{"num_hidden_layers": 15, "hidden_size": 160, "num_attention_heads": 4, "num_key_value_heads": 4, "head_dim": 32, "intermediate_size": 640, "vocab_size": 14451, "hidden_act": "gelu", "norm": "layernorm", "norm_place": "pre", "norm_eps": 1e-05, "positions": "alibi", "qk_norm": false, "attn_scale": 0.177, "bias": "all", "tie_word_embeddings": true, "parallel_block": false, "init": "normal", "init_std_qkv": 0.0395, "init_std_o": 0.00722, "init_std_up": 0.0395, "init_std_down": 0.00722, "optimizer": "adamw", "learning_rate": 0.00185, "lr_mult_o": 1.19, "beta1": 0.9, "beta2": 0.99, "lr_head": 0.00732, "max_grad_norm": 2.0, "warmup_steps": 570, "schedule": "wsd", "decay_fraction": 1.0, "decay_shape": "cos", "final_lr_fraction": 0.05, "batch_tokens": 16384, "max_seq_len": 256, "doc_mask": true, "train_tokens": 173800000, "max_steps": 10608, "dataset": "wikipedia_en"}
MLP neurons of a small language model. Each row is named by its layer, matrix (up: input weights) and neuron, and shows model dimensions 80-143. Each number is 200 + 20 x the weight over its row's rms, rounded and kept within 0 to 999.
A block is one neuron, or neurons of one layer that tend to fire together. After each block is what it responds to, as a language model described it from the Wikipedia text at the highest values.

L7.up292,215,230,184,226,212,229,180,224,219,183,212,233,215,210,228,212,217,191,193,192,193,190,224,192,177,190,203,182,190,218,197,238,188,225,172,182,193,200,187,173,218,226,213,220,185,177,184,181,203,195,199,201,201,200,220,192,165,201,182,221,213,196,204,232
L7.up337,183,213,220,230,217,222,197,229,214,157,201,209,231,203,223,185,188,192,180,204,216,198,213,194,206,217,213,198,189,191,197,213,206,223,196,192,198,232,183,197,234,182,215,210,172,195,215,176,214,183,187,211,194,206,229,166,173,196,175,205,213,189,196,220
L7.up478,204,232,218,229,213,227,202,220,194,177,186,195,216,201,218,203,190,190,187,196,219,186,204,214,229,209,208,192,181,216,176,224,206,221,195,181,197,218,192,190,239,166,213,198,190,214,218,186,210,210,188,197,216,193,211,180,187,174,177,200,176,229,214,231
L7.up546,174,204,202,204,207,211,170,204,198,183,212,205,209,180,243,162,214,198,180,184,210,182,215,201,202,201,194,203,210,208,220,237,201,201,177,217,200,203,227,196,231,202,209,223,206,190,173,176,216,208,225,203,207,197,214,169,169,189,188,203,231,182,162,203
Description: Sentence-final word endings. Final word piece carrying the period at a paragraph or sentence end, often before a new paragraph or heading, e.g. "members.", "dramas.", "==".

L11.up51,216,217,180,186,245,183,210,191,199,182,197,172,170,226,186,191,196,224,205,215,191,191,228,194,210,218,226,185,206,181,198,185,189,248,225,219,183,186,229,159,229,162,218,195,177,197,165,195,186,213,217,215,222,197,192,207,230,245,182,198,181,171,192,211
L11.up152,191,240,158,219,164,199,164,181,181,204,210,221,183,205,229,196,206,199,190,195,174,201,187,184,246,205,155,181,175,170,215,230,235,197,180,180,196,222,216,192,211,202,188,173,200,204,166,214,179,183,197,247,233,213,196,209,191,196,177,213,160,189,201,212
L11.up153,201,225,181,198,211,181,226,197,191,149,199,212,200,205,163,181,225,190,137,169,204,194,200,188,216,201,181,233,228,205,209,181,182,218,217,197,184,192,210,208,199,193,216,171,209,198,163,202,213,236,146,208,205,223,198,202,197,210,169,191,209,181,211,203
L11.up316,209,185,163,244,199,186,175,179,214,200,203,191,219,186,214,186,205,205,212,197,211,232,192,199,177,236,200,228,202,215,192,190,172,210,199,196,182,180,209,221,229,215,214,163,200,199,189,183,171,190,188,208,194,182,205,208,192,189,174,196,193,173,222,202
L11.up399,221,199,171,202,193,142,199,227,200,161,177,193,176,215,160,181,206,212,213,190,198,182,178,183,204,198,206,229,172,221,227,205,216,237,187,198,217,222,220,198,216,229,212,158,206,242,187,178,218,200,206,210,218,203,216,196,199,169,169,190,180,182,200,221
L11.up454,214,189,195,201,204,153,197,202,197,223,220,185,177,214,213,199,220,188,201,185,215,181,173,208,192,210,166,218,159,240,238,208,220,165,192,197,185,221,176,212,206,229,234,180,214,184,153,210,181,187,170,206,200,223,228,197,207,216,184,214,244,192,195,206
L11.up500,174,242,177,201,204,175,250,213,206,155,185,194,196,218,205,192,233,236,177,201,198,214,197,189,200,225,173,203,222,221,214,194,191,215,203,213,186,195,227,202,211,173,252,191,196,195,176,185,190,228,178,193,192,232,191,212,194,157,164,191,207,197,223,194
L11.up536,191,236,185,194,170,220,209,203,193,205,207,196,188,212,212,175,207,227,193,195,204,222,155,204,185,168,181,189,184,204,205,197,189,196,193,187,210,219,199,199,228,235,215,208,167,197,209,190,184,238,173,183,215,229,235,197,197,204,186,229,181,202,230,214
Description: Noun-phrase heads and copulas. Head nouns ending a noun phrase (walls, titles, measures, cities), copulas right after a subject (was a, is a, had a), and closing = of headings.

L11.up4,184,201,173,179,219,200,167,178,201,199,152,197,161,199,205,215,182,194,198,205,242,204,194,201,215,190,168,182,219,181,178,193,187,226,180,216,176,165,168,169,218,190,204,176,190,204,197,194,213,205,160,206,210,217,215,200,229,181,182,204,171,247,199,205
L11.up24,199,192,212,198,220,144,220,229,209,210,171,210,172,216,212,242,185,194,235,203,200,216,211,205,216,224,171,201,224,179,195,210,186,217,187,188,188,225,197,203,191,217,198,204,221,199,203,216,214,168,207,224,195,202,226,161,171,205,173,197,188,180,211,195
L11.up53,199,210,193,213,194,199,175,178,204,197,188,176,200,202,191,210,187,177,193,244,208,154,215,214,183,245,191,197,225,210,159,186,233,207,217,221,179,191,173,190,217,198,211,185,215,179,218,218,185,187,185,224,222,192,210,215,227,226,169,186,191,224,194,210
L11.up56,205,228,200,192,210,179,233,164,205,210,180,209,163,237,220,231,209,235,212,199,219,202,235,202,171,179,201,214,195,206,180,206,179,214,211,204,182,186,180,151,227,186,173,222,185,195,219,219,187,175,214,199,186,186,219,153,175,190,168,217,234,179,208,194
L11.up266,216,212,158,184,192,205,191,202,209,178,201,220,170,209,199,205,174,202,232,204,207,215,191,209,178,196,161,202,202,175,192,196,198,237,182,161,203,186,164,210,190,227,193,203,202,199,218,171,218,218,176,217,188,192,213,196,205,216,160,165,221,191,177,175
L11.up299,204,234,217,204,225,190,192,218,224,205,203,162,198,199,189,197,201,202,192,221,180,161,170,227,188,200,222,203,196,193,162,202,205,217,214,217,195,202,189,222,227,192,191,187,197,189,203,203,191,188,188,196,198,194,218,183,216,183,216,244,219,197,184,225
L11.up380,206,191,243,218,193,184,209,208,207,188,175,183,183,211,221,243,167,224,218,220,184,182,209,215,181,211,210,188,222,227,178,179,210,209,182,197,188,187,178,189,203,227,193,193,167,183,218,194,213,200,192,225,158,202,239,164,205,178,205,216,162,189,234,220
L11.up610,168,231,164,226,200,201,197,179,224,197,186,207,162,213,256,231,215,225,231,240,204,196,179,197,180,217,197,174,217,189,172,231,224,265,187,201,176,203,196,186,217,209,201,208,205,204,222,168,186,170,214,232,186,222,194,200,185,207,177,193,182,202,207,215
Description: Surname-completing word pieces. Later word pieces that finish a multi-token name, mostly surnames in running text (Pi-erson, Dun-ne, Van Hal-en, Grac-ie), plus section-heading == marks.

L7.up18,213,208,170,203,195,200,219,224,207,197,201,203,183,171,209,188,199,192,206,213,185,216,169,214,193,199,231,221,202,211,206,216,199,234,220,149,176,200,179,237,207,215,226,219,206,219,200,172,188,196,228,201,222,188,188,204,196,173,209,221,203,189,198,191
L7.up474,234,193,176,207,205,194,202,234,203,180,213,227,191,197,203,203,186,198,206,196,175,171,219,207,217,229,194,198,220,204,229,182,208,172,167,192,191,192,179,212,235,203,233,131,202,210,184,181,220,227,187,230,175,203,195,187,148,193,177,209,221,174,214,224
L7.up493,209,245,199,197,230,225,188,203,207,214,227,191,200,169,206,233,202,181,213,202,187,189,255,205,211,198,210,207,213,232,214,224,170,194,190,179,179,227,183,232,227,217,202,160,212,202,180,222,184,197,196,183,181,202,188,185,194,210,179,183,186,189,223,195
L7.up525,214,205,187,239,204,195,189,230,208,172,195,220,194,245,193,175,194,183,214,158,210,221,220,205,194,219,207,187,184,181,219,254,208,180,157,202,195,227,213,168,204,232,209,171,169,218,220,211,191,232,168,215,175,196,199,181,199,198,209,185,195,206,225,190
Description: Year digits after millennium. The last three digits of four-digit years split as "1" or "2" plus a chunk, especially in full dates like born on 23 November 1959 or 2019.

L11.up172,194,170,201,178,248,182,219,185,196,171,241,202,196,237,179,198,171,194,237,181,231,203,212,213,219,209,199,190,189,191,212,192,209,182,182,162,204,212,208,171,235,232,256,173,219,213,166,239,187,214,176,186,197,168,216,182,190,195,173,214,173,185,205,190
L11.up257,224,208,211,179,237,189,219,242,191,189,218,172,208,214,207,167,212,166,188,232,229,200,197,217,220,243,221,191,197,185,216,182,195,187,202,208,183,193,202,148,219,213,227,158,221,184,199,219,228,202,179,204,205,179,200,170,168,201,190,240,189,199,190,219
L11.up320,206,195,214,198,190,186,205,205,191,190,169,212,159,214,210,162,201,221,203,188,241,187,211,198,190,185,214,224,249,186,228,201,186,223,173,209,185,188,208,206,198,150,227,175,164,240,211,216,196,220,207,148,214,201,157,178,175,222,193,185,188,221,200,208
L11.up487,237,210,221,188,233,186,195,232,144,200,226,195,179,208,204,193,188,187,193,182,214,184,234,206,209,223,207,211,192,204,186,229,229,199,189,189,207,202,191,209,193,201,190,119,189,209,193,199,183,210,169,195,220,172,232,171,190,193,175,191,184,194,200,212
L11.up517,196,206,216,185,222,175,207,180,207,206,220,222,168,211,232,146,226,215,236,169,247,189,210,209,166,194,171,226,205,205,191,196,197,202,192,214,197,239,200,217,202,187,181,145,209,188,220,197,193,204,176,235,182,187,220,194,189,205,189,195,156,192,203,219
L11.up525,205,205,227,189,195,214,201,237,187,215,200,181,190,193,205,181,199,158,197,189,232,166,229,243,195,220,162,204,204,218,216,205,184,192,171,155,166,215,231,222,214,190,174,180,187,183,209,217,211,191,182,159,191,194,198,182,194,198,185,187,183,142,223,182
L11.up556,237,194,202,190,184,225,239,183,188,202,198,209,189,179,193,168,207,191,181,144,238,218,236,205,218,241,161,242,184,230,226,209,186,207,204,186,193,194,207,205,189,231,216,194,178,196,194,195,172,200,172,163,164,202,197,181,203,194,206,194,204,193,203,181
L11.up602,242,181,207,178,191,222,203,216,182,186,214,211,187,199,203,210,211,185,216,165,202,203,225,195,208,210,186,228,204,201,230,208,187,207,211,220,178,260,205,194,190,181,210,163,229,201,193,209,205,216,151,199,214,171,182,164,199,183,160,204,211,189,220,211
Description: Table headers and media nouns. Column-header words in wiki tables and section headings, mostly about films, albums and TV, such as Album, season, Title, Soundtrack, film.

L5.up354,160,187,164,185,220,233,194,203,205,172,216,228,223,173,240,201,196,175,181,205,230,192,218,192,219,223,195,188,173,179,146,205,174,194,218,180,149,195,215,234,203,185,214,192,176,209,211,193,208,192,183,186,200,209,189,165,218,196,162,204,170,207,194,228
L5.up469,189,228,163,228,224,190,199,218,208,196,193,211,149,174,209,210,215,202,197,222,193,165,172,223,224,217,191,160,214,147,178,201,198,203,189,212,164,220,193,219,217,198,198,193,212,198,193,182,202,193,160,210,222,231,213,196,204,214,185,210,149,202,198,223
Description: Surname-internal subword pieces. Mid-word fragments inside foreign personal surnames split into several tokens, often in lists or tables, such as Schopenh-au-er, Lötjön-en, Rantz-au.

L7.up85,221,234,167,250,196,249,205,197,203,192,164,187,202,233,205,177,208,201,198,211,177,218,212,212,206,198,187,203,159,184,197,201,199,223,177,176,194,216,225,154,204,201,204,186,165,195,221,193,162,197,212,234,199,219,207,206,213,205,179,202,204,169,200,226
L7.up169,219,232,177,213,221,197,218,195,211,197,171,174,196,212,224,201,179,231,195,219,205,203,211,193,232,166,217,237,179,233,197,178,212,199,223,223,187,200,199,194,245,204,182,161,161,219,199,218,210,184,194,188,185,199,213,163,209,211,167,237,198,194,195,223
L7.up200,196,198,174,196,233,177,227,212,197,199,184,188,201,205,198,254,220,201,185,202,207,206,211,203,208,173,192,173,207,198,158,177,190,208,235,206,201,186,203,185,201,230,209,200,158,251,188,209,196,181,182,192,203,199,205,208,202,181,191,202,223,208,196,226
L7.up260,199,188,169,205,224,182,184,205,204,172,206,184,184,199,188,223,214,196,194,193,210,217,252,220,238,186,162,231,221,208,194,211,207,211,193,212,186,183,220,173,204,200,224,146,184,228,174,238,184,244,210,194,193,186,228,187,197,226,201,159,217,179,182,223
Description: Compound-word hyphens. Hyphens or dashes joining the parts of a compound modifier or range, e.g. reserve-component, club-oriented, east–west, 14r-18v; weaker scattered mid-phrase tokens.

L5.up261,184,238,222,246,234,206,201,199,206,181,206,174,208,205,232,212,201,196,209,196,238,203,238,191,195,229,210,186,216,208,177,220,200,220,188,207,188,201,195,206,225,215,188,203,165,208,171,203,219,200,179,202,201,174,218,169,161,186,189,228,203,199,192,252
L5.up583,175,213,239,204,213,201,199,180,209,173,211,205,203,219,192,224,175,212,198,183,197,186,198,187,244,211,225,209,210,210,201,198,238,202,213,204,183,208,196,184,234,192,225,222,187,164,205,210,207,159,223,244,198,180,210,189,196,160,179,192,191,217,167,219
Description: Sentence-ending period. Full stops ending sentences in encyclopedic prose, often fused with the word's last piece, as in "career.", "dis|k.", "stud|y.", "lost.".

L5.up598,196,190,196,196,204,188,187,228,202,188,207,155,212,176,183,190,188,186,177,178,210,219,193,234,193,207,248,227,223,191,186,223,209,219,209,191,196,166,241,210,176,203,193,229,204,233,231,213,206,186,185,195,217,218,202,218,167,178,208,185,130,172,172,190
L5.up628,222,208,181,218,190,217,214,210,197,200,237,157,208,219,186,190,207,189,183,181,234,234,187,202,186,212,199,209,203,180,169,244,197,174,188,181,192,176,225,192,203,183,232,167,198,215,190,179,177,213,151,201,158,207,241,219,208,183,169,191,204,220,203,200
Description: Possessive "of" after nouns. Fires on "of", "of the", "of a", "of his" right after a head noun like front, top, episode, head, director, part.

L5.up229,220,189,196,223,229,208,214,203,206,192,241,206,171,191,211,167,206,159,184,193,214,175,227,211,188,219,179,226,188,186,168,213,206,186,193,201,204,215,208,204,200,224,201,212,195,223,184,212,188,176,179,202,209,203,200,180,198,230,201,182,162,199,182,248
L5.up432,220,221,219,225,237,167,241,225,245,223,163,218,179,221,212,184,206,199,189,196,195,143,177,198,215,204,174,194,198,198,146,186,242,222,196,216,206,227,184,205,199,238,240,207,192,233,208,199,204,191,191,187,207,226,195,192,221,214,174,205,183,190,201,209
Description: Film and media words. Mostly the word film, as in feature film, drama film, the film, or filmed, in movie and TV articles; weaker on review and media words (critical, starring, series) and mid-word fragments.

L7.up257,247,211,176,217,215,226,204,233,174,187,194,198,188,219,220,197,200,212,193,213,180,173,214,197,165,179,181,181,215,171,204,210,196,200,186,185,200,182,228,178,181,233,219,168,203,205,147,196,214,219,198,201,179,205,230,212,218,207,172,187,208,192,193,196
L7.up288,220,185,221,224,218,195,193,203,179,215,200,206,205,170,200,187,216,177,186,202,205,160,208,203,186,194,224,208,216,203,216,249,223,201,206,158,183,203,208,201,219,206,214,196,176,200,162,196,180,193,229,181,226,177,205,183,221,203,172,233,203,186,175,209
L7.up456,195,197,208,205,192,216,209,212,211,193,168,192,199,219,211,207,218,173,175,168,192,203,191,249,232,215,169,182,237,203,179,199,206,195,163,168,194,205,222,188,186,175,203,219,200,215,152,198,215,180,192,180,226,191,209,179,176,192,189,180,195,201,200,226
L7.up542,213,169,183,220,189,204,217,192,213,186,215,199,188,221,178,209,173,200,218,203,219,215,195,213,200,187,172,221,183,198,225,188,229,190,224,198,202,250,242,216,202,210,225,220,200,242,151,201,222,178,185,197,159,248,227,200,203,205,206,206,184,201,169,194
Description: Split-off initial M/N. Word-initial single-letter pieces, mostly M or N (also J, m, n), starting a longer word, e.g. M+ist, N+ecrolord, n+urse.

L11.up6,221,193,200,200,218,196,197,192,184,239,211,180,204,181,191,196,215,191,209,181,176,169,209,229,183,212,195,187,221,170,196,208,226,200,170,210,172,198,168,213,226,175,234,211,218,228,198,168,246,179,196,187,202,192,201,169,203,245,190,243,212,191,208,221
L11.up16,201,214,204,186,203,204,215,186,209,214,219,190,179,235,219,218,235,215,206,181,217,193,209,230,201,190,193,204,191,190,218,214,232,160,193,207,188,182,183,201,225,170,220,201,205,234,223,178,201,192,146,213,208,223,208,172,191,225,198,207,204,202,205,205
L11.up251,241,195,218,196,219,184,227,212,179,223,214,163,212,180,237,189,210,186,194,212,212,179,175,220,198,215,197,216,206,206,237,238,211,181,192,193,178,215,186,183,240,227,192,209,188,177,213,195,183,211,205,217,151,201,221,188,153,168,206,230,206,214,226,247
L11.up313,201,225,208,206,207,179,213,237,209,198,201,208,195,183,188,155,194,233,236,186,188,183,195,213,214,256,212,197,197,186,180,187,196,192,169,159,163,202,197,196,213,202,205,177,201,187,198,191,204,194,221,214,199,207,231,191,179,200,196,220,158,195,221,226
L11.up350,227,184,221,242,257,193,195,204,187,221,173,180,180,180,214,214,185,207,196,229,214,207,207,225,175,216,215,229,180,175,181,193,233,180,188,209,200,183,169,202,213,229,230,180,173,196,213,187,218,209,209,192,185,184,205,170,197,227,180,207,196,214,224,198
L11.up396,171,199,140,207,189,198,198,199,201,204,188,209,211,194,200,180,203,199,203,222,201,136,175,208,198,180,192,187,230,184,222,244,212,167,193,194,182,200,189,207,230,178,176,192,230,173,213,234,194,197,211,215,219,189,194,207,174,208,171,189,210,188,212,234
L11.up430,236,209,209,248,203,193,204,213,196,211,218,199,160,216,201,209,180,181,195,202,204,191,168,227,166,209,184,234,203,184,201,221,176,186,181,174,165,185,203,199,194,197,204,173,212,193,191,186,203,186,180,194,165,202,183,179,187,200,200,189,214,216,243,179
L11.up565,250,197,175,215,186,202,186,182,205,220,201,207,193,218,193,202,208,182,174,181,183,203,208,219,196,206,187,221,234,195,191,261,230,200,176,166,163,219,218,209,202,173,227,219,184,218,192,193,163,174,193,183,215,192,195,183,216,195,184,208,206,200,184,189
Description: Table header cells. Column-header cells in wiki tables (| Lyrics, | Ref., | Notes, | L, |---|), plus stray word-initial fragments after hyphens or list markers, like -d in co-developed.

L5.up190,189,187,166,187,220,229,190,205,185,207,203,193,174,205,232,174,203,191,190,186,228,173,172,246,181,172,195,197,158,182,183,206,220,197,177,194,194,190,232,199,193,254,243,202,207,192,167,198,212,180,213,191,221,209,239,199,186,207,198,199,233,198,185,213
L5.up588,199,203,179,228,222,206,216,220,208,210,206,182,188,191,217,186,222,225,218,216,202,171,194,214,223,192,230,199,183,187,186,236,211,178,205,216,193,236,192,205,190,225,247,170,226,166,172,190,167,166,182,196,154,213,205,213,174,175,190,194,177,188,212,199
Description: Indefinite article "a". The indefinite article "a", often merged with a preceding word, after verbs and prepositions like serves as a, there was a, earned a.

L11.up43,190,212,222,244,199,191,169,215,229,194,183,228,210,187,185,166,203,198,222,175,221,156,195,201,195,202,184,214,214,172,202,181,201,189,167,199,203,221,204,211,214,206,191,175,208,173,171,191,215,217,190,180,204,138,212,210,169,206,199,237,157,205,187,201
L11.up134,194,250,221,196,178,219,169,193,201,228,224,214,211,225,173,207,198,184,209,166,187,210,190,198,195,228,220,224,196,209,185,187,200,234,218,172,199,217,202,208,218,211,187,226,188,152,197,189,195,224,190,209,202,202,189,216,175,179,189,213,188,211,215,204
L11.up181,212,206,202,192,230,219,198,221,218,194,222,201,176,189,195,181,197,167,192,219,227,186,186,233,191,225,214,202,213,205,166,207,168,239,212,177,191,212,191,217,237,230,192,196,196,204,208,188,187,188,161,193,201,226,179,195,185,174,198,182,192,196,193,218
L11.up219,180,213,204,229,183,202,210,201,212,184,172,188,214,183,200,189,186,205,170,222,188,210,237,218,183,216,211,197,238,214,197,207,224,212,182,188,206,241,207,191,224,197,200,225,171,220,165,210,225,205,185,210,212,212,219,195,183,204,197,195,192,194,171,213
L11.up237,198,209,196,176,185,190,193,224,189,163,217,165,189,193,236,204,221,189,174,187,194,211,252,190,215,192,177,205,207,223,182,204,206,199,224,191,218,223,210,191,245,204,221,198,191,188,168,189,158,184,221,212,215,201,196,172,201,223,201,180,204,213,217,238
L11.up265,210,245,184,231,200,214,179,199,210,186,224,191,179,210,188,163,216,172,206,215,183,167,203,211,193,225,221,199,202,214,186,233,191,230,164,182,189,200,213,207,195,212,205,166,194,187,242,175,208,180,186,199,210,190,227,196,194,206,153,215,191,180,208,227
L11.up397,187,192,216,217,198,184,202,216,178,185,185,184,207,191,191,194,235,210,213,216,206,182,199,190,196,206,185,182,230,223,165,233,202,245,213,203,199,241,221,221,220,197,239,210,228,178,181,187,178,189,209,205,208,188,173,178,164,190,187,194,191,195,182,216
L11.up555,208,206,178,216,186,194,195,205,230,204,215,204,205,220,205,161,188,198,227,213,191,158,195,235,166,205,185,212,236,204,184,251,171,185,206,198,197,215,233,231,207,219,202,205,233,183,184,189,193,210,195,213,177,198,200,199,163,191,183,185,218,215,242,191
Description: Sentence-ending periods. Periods ending sentences, including word-plus-period tokens (building., users.); also decimal points in numbers (58.59, 3:17.70) and closing == of headings.

L7.up26,193,213,235,186,204,215,187,204,190,185,173,204,197,217,194,166,201,153,197,190,209,195,245,204,206,207,165,213,171,211,193,182,212,213,221,156,182,211,200,192,199,193,179,168,184,231,227,219,185,202,211,182,215,178,208,206,181,189,194,213,198,197,160,213
L7.up195,213,208,191,192,219,177,192,204,174,194,217,238,181,208,244,200,235,160,187,204,219,198,179,222,201,187,201,217,180,199,199,251,187,176,182,208,198,236,185,202,226,167,208,191,212,218,199,184,160,185,186,210,177,206,220,154,237,205,174,229,200,179,181,205
L7.up323,189,196,214,202,203,201,181,199,222,225,207,157,188,209,206,178,229,161,226,164,222,203,234,220,201,211,184,229,205,189,236,234,217,218,196,195,193,214,181,175,225,210,196,211,215,239,193,198,188,209,172,193,186,191,203,149,237,235,204,185,189,174,193,217
L7.up357,183,169,204,183,241,205,199,253,187,196,204,201,203,199,203,210,173,145,202,205,221,193,224,233,227,215,196,171,208,186,166,230,215,225,221,214,202,192,220,203,221,215,187,209,223,190,190,196,214,203,185,223,183,173,179,180,209,183,204,191,194,169,197,210
Description: Mid-word fragments after capitals. Short subword pieces inside words split mid-word, often right after a capital initial like C or P, e.g. P-anc-rase, C-ritical, per-ce-ived; also the spot after an opening bracket.

L7.up399,192,156,185,224,220,229,187,242,167,196,197,193,207,209,174,215,196,175,226,241,194,220,240,218,205,231,203,182,212,231,185,199,190,200,176,191,153,172,210,183,213,247,210,207,193,200,195,177,203,225,165,216,207,216,172,160,161,221,192,208,178,190,182,223
L7.up483,189,176,221,181,202,204,193,214,176,220,209,195,176,203,184,224,153,211,192,197,194,172,238,198,224,202,175,223,198,225,177,188,187,187,205,210,184,175,216,199,204,201,217,218,199,199,169,202,187,144,203,234,169,181,181,164,191,217,204,176,202,182,209,215
L7.up576,198,174,183,193,206,222,219,229,161,179,223,178,196,218,193,187,187,195,198,197,199,184,244,211,164,185,213,227,179,219,191,181,175,228,180,169,174,206,257,210,201,239,190,205,203,198,222,213,192,199,195,153,198,209,192,205,180,197,197,225,179,230,205,214
L7.up619,207,182,197,224,219,199,203,202,209,184,229,192,217,202,165,180,207,166,205,202,195,167,200,196,167,215,191,172,191,172,197,215,159,211,207,210,173,224,192,188,198,223,176,200,216,189,171,227,202,209,203,207,216,170,197,200,181,229,202,204,165,226,190,239
Description: Opening of quoted phrases. First word pieces right after an opening quotation mark, such as "s|ome", "C|asual", "l|acks", plus some section-header starts and words after "that".

L11.up129,211,189,217,174,233,231,181,199,237,172,170,209,218,203,160,165,177,182,189,188,214,157,236,197,216,210,196,232,207,204,176,193,190,214,221,193,176,212,230,192,186,192,206,189,203,205,189,204,201,209,188,216,196,190,196,208,209,174,170,174,185,166,210,208
L11.up375,178,190,218,213,213,198,212,208,232,192,189,170,199,205,208,181,178,225,184,181,207,205,196,208,158,204,196,200,223,196,181,164,226,210,254,199,196,214,191,195,192,208,217,203,203,182,174,211,202,189,176,187,192,177,201,215,226,181,193,190,205,192,183,198
L11.up382,184,182,221,203,177,182,220,183,200,199,191,154,200,228,212,196,232,177,206,192,240,209,223,242,204,210,195,221,207,215,180,212,212,194,236,166,147,206,205,169,183,190,209,229,165,231,195,212,214,166,191,200,197,149,185,171,179,218,175,186,195,151,192,242
L11.up429,221,186,200,205,230,203,195,198,220,223,181,150,237,203,214,162,221,187,172,173,186,203,244,203,228,219,158,231,198,209,181,196,228,202,231,174,179,216,201,221,201,234,199,211,219,206,167,217,186,172,198,205,193,199,208,176,193,213,204,198,192,199,177,236
L11.up448,222,202,183,221,195,191,246,214,181,212,210,194,222,197,205,170,245,188,169,145,196,200,217,193,202,195,203,227,193,242,222,182,215,173,220,195,194,155,200,188,196,196,224,188,212,171,137,228,220,217,190,210,192,183,219,190,219,184,194,224,218,192,200,181
L11.up496,178,205,193,206,209,183,199,146,184,209,193,177,194,202,224,185,196,166,193,197,201,208,219,191,212,189,200,177,171,210,200,158,164,195,223,183,177,196,180,205,208,190,189,211,184,208,171,223,195,252,163,208,203,209,164,229,225,206,187,211,178,211,192,234
L11.up588,204,202,233,222,187,235,197,190,213,206,173,209,182,231,261,192,207,201,214,183,241,204,204,187,214,188,221,174,187,182,203,198,165,229,184,213,197,177,204,182,196,232,232,204,201,168,200,221,216,195,189,199,187,149,193,179,226,212,187,193,174,183,202,213
L11.up635,226,220,191,230,180,144,208,166,193,224,233,223,205,259,202,194,203,175,204,196,227,211,211,191,216,207,183,187,185,168,209,188,204,221,211,218,193,216,202,182,198,244,208,197,198,206,173,201,186,197,173,191,205,176,171,212,206,195,180,206,175,177,217,182
Description: Compound-word first halves. Mostly hyphens inside compound modifiers like six-line, low-risk, semi-unconscious, nine-month, plus first parts of split compounds such as dead(line), play(ing), heavy metal.

L11.up0,200,196,174,200,228,192,198,226,182,202,201,173,211,214,224,188,220,207,176,178,208,191,212,212,207,208,196,223,195,202,151,184,190,190,201,189,153,171,214,180,189,199,213,202,213,189,199,166,194,217,217,204,244,203,240,188,171,216,198,196,138,218,206,203
L11.up104,189,194,202,180,195,211,205,218,206,202,194,169,191,169,192,218,205,173,182,209,225,210,195,209,193,206,235,210,215,196,175,217,154,239,172,208,179,193,213,212,208,193,242,190,178,199,226,224,213,204,185,181,198,179,203,198,168,184,192,198,162,220,180,202
L11.up333,148,205,178,187,221,201,225,237,201,191,209,192,174,216,211,223,229,208,191,185,190,200,165,201,200,221,222,246,203,218,177,175,211,218,196,221,169,195,226,193,214,208,142,233,202,170,176,179,186,178,213,201,180,165,208,195,188,204,189,226,187,207,196,189
L11.up340,172,188,201,201,247,212,188,206,191,186,222,191,202,194,203,217,198,179,174,187,202,173,207,228,203,211,209,217,195,193,164,179,227,206,210,158,171,207,180,211,215,235,194,175,180,211,237,172,193,167,194,180,213,173,195,223,189,150,200,200,151,235,182,194
L11.up374,209,172,179,189,186,208,183,172,177,192,174,165,186,212,213,236,206,203,203,226,228,186,194,226,202,231,181,249,188,187,208,215,219,219,203,207,185,184,199,225,223,164,191,187,182,199,199,222,234,211,175,188,166,217,215,187,215,173,163,223,228,216,210,203
L11.up445,212,194,200,217,188,176,207,178,211,195,206,158,174,199,222,183,183,221,154,179,198,222,190,224,206,153,198,231,204,231,183,209,191,232,212,210,181,203,234,168,246,192,219,211,194,182,238,200,196,212,195,177,208,217,234,220,186,215,195,196,148,191,193,202
L11.up490,208,180,207,217,187,166,221,188,169,201,184,188,195,217,196,228,201,183,160,167,185,175,221,229,209,197,209,234,219,228,197,207,217,219,179,191,196,208,275,154,209,194,179,194,205,187,201,208,192,207,187,196,172,188,223,171,154,197,201,204,193,205,179,187
L11.up578,202,198,212,204,232,189,196,197,212,226,182,192,168,182,194,186,174,212,168,193,198,191,186,224,181,209,158,233,221,211,169,217,200,243,177,171,187,207,174,174,244,179,223,230,184,176,218,181,199,202,212,190,166,229,237,223,181,214,196,208,173,231,167,198
Description: Word-initial C, day numbers. A lone "C"/"c" token beginning a split word after headings, list dashes, colons or articles (C-ouncil, C-ontroversy, c-atch), plus day-of-month digits after months.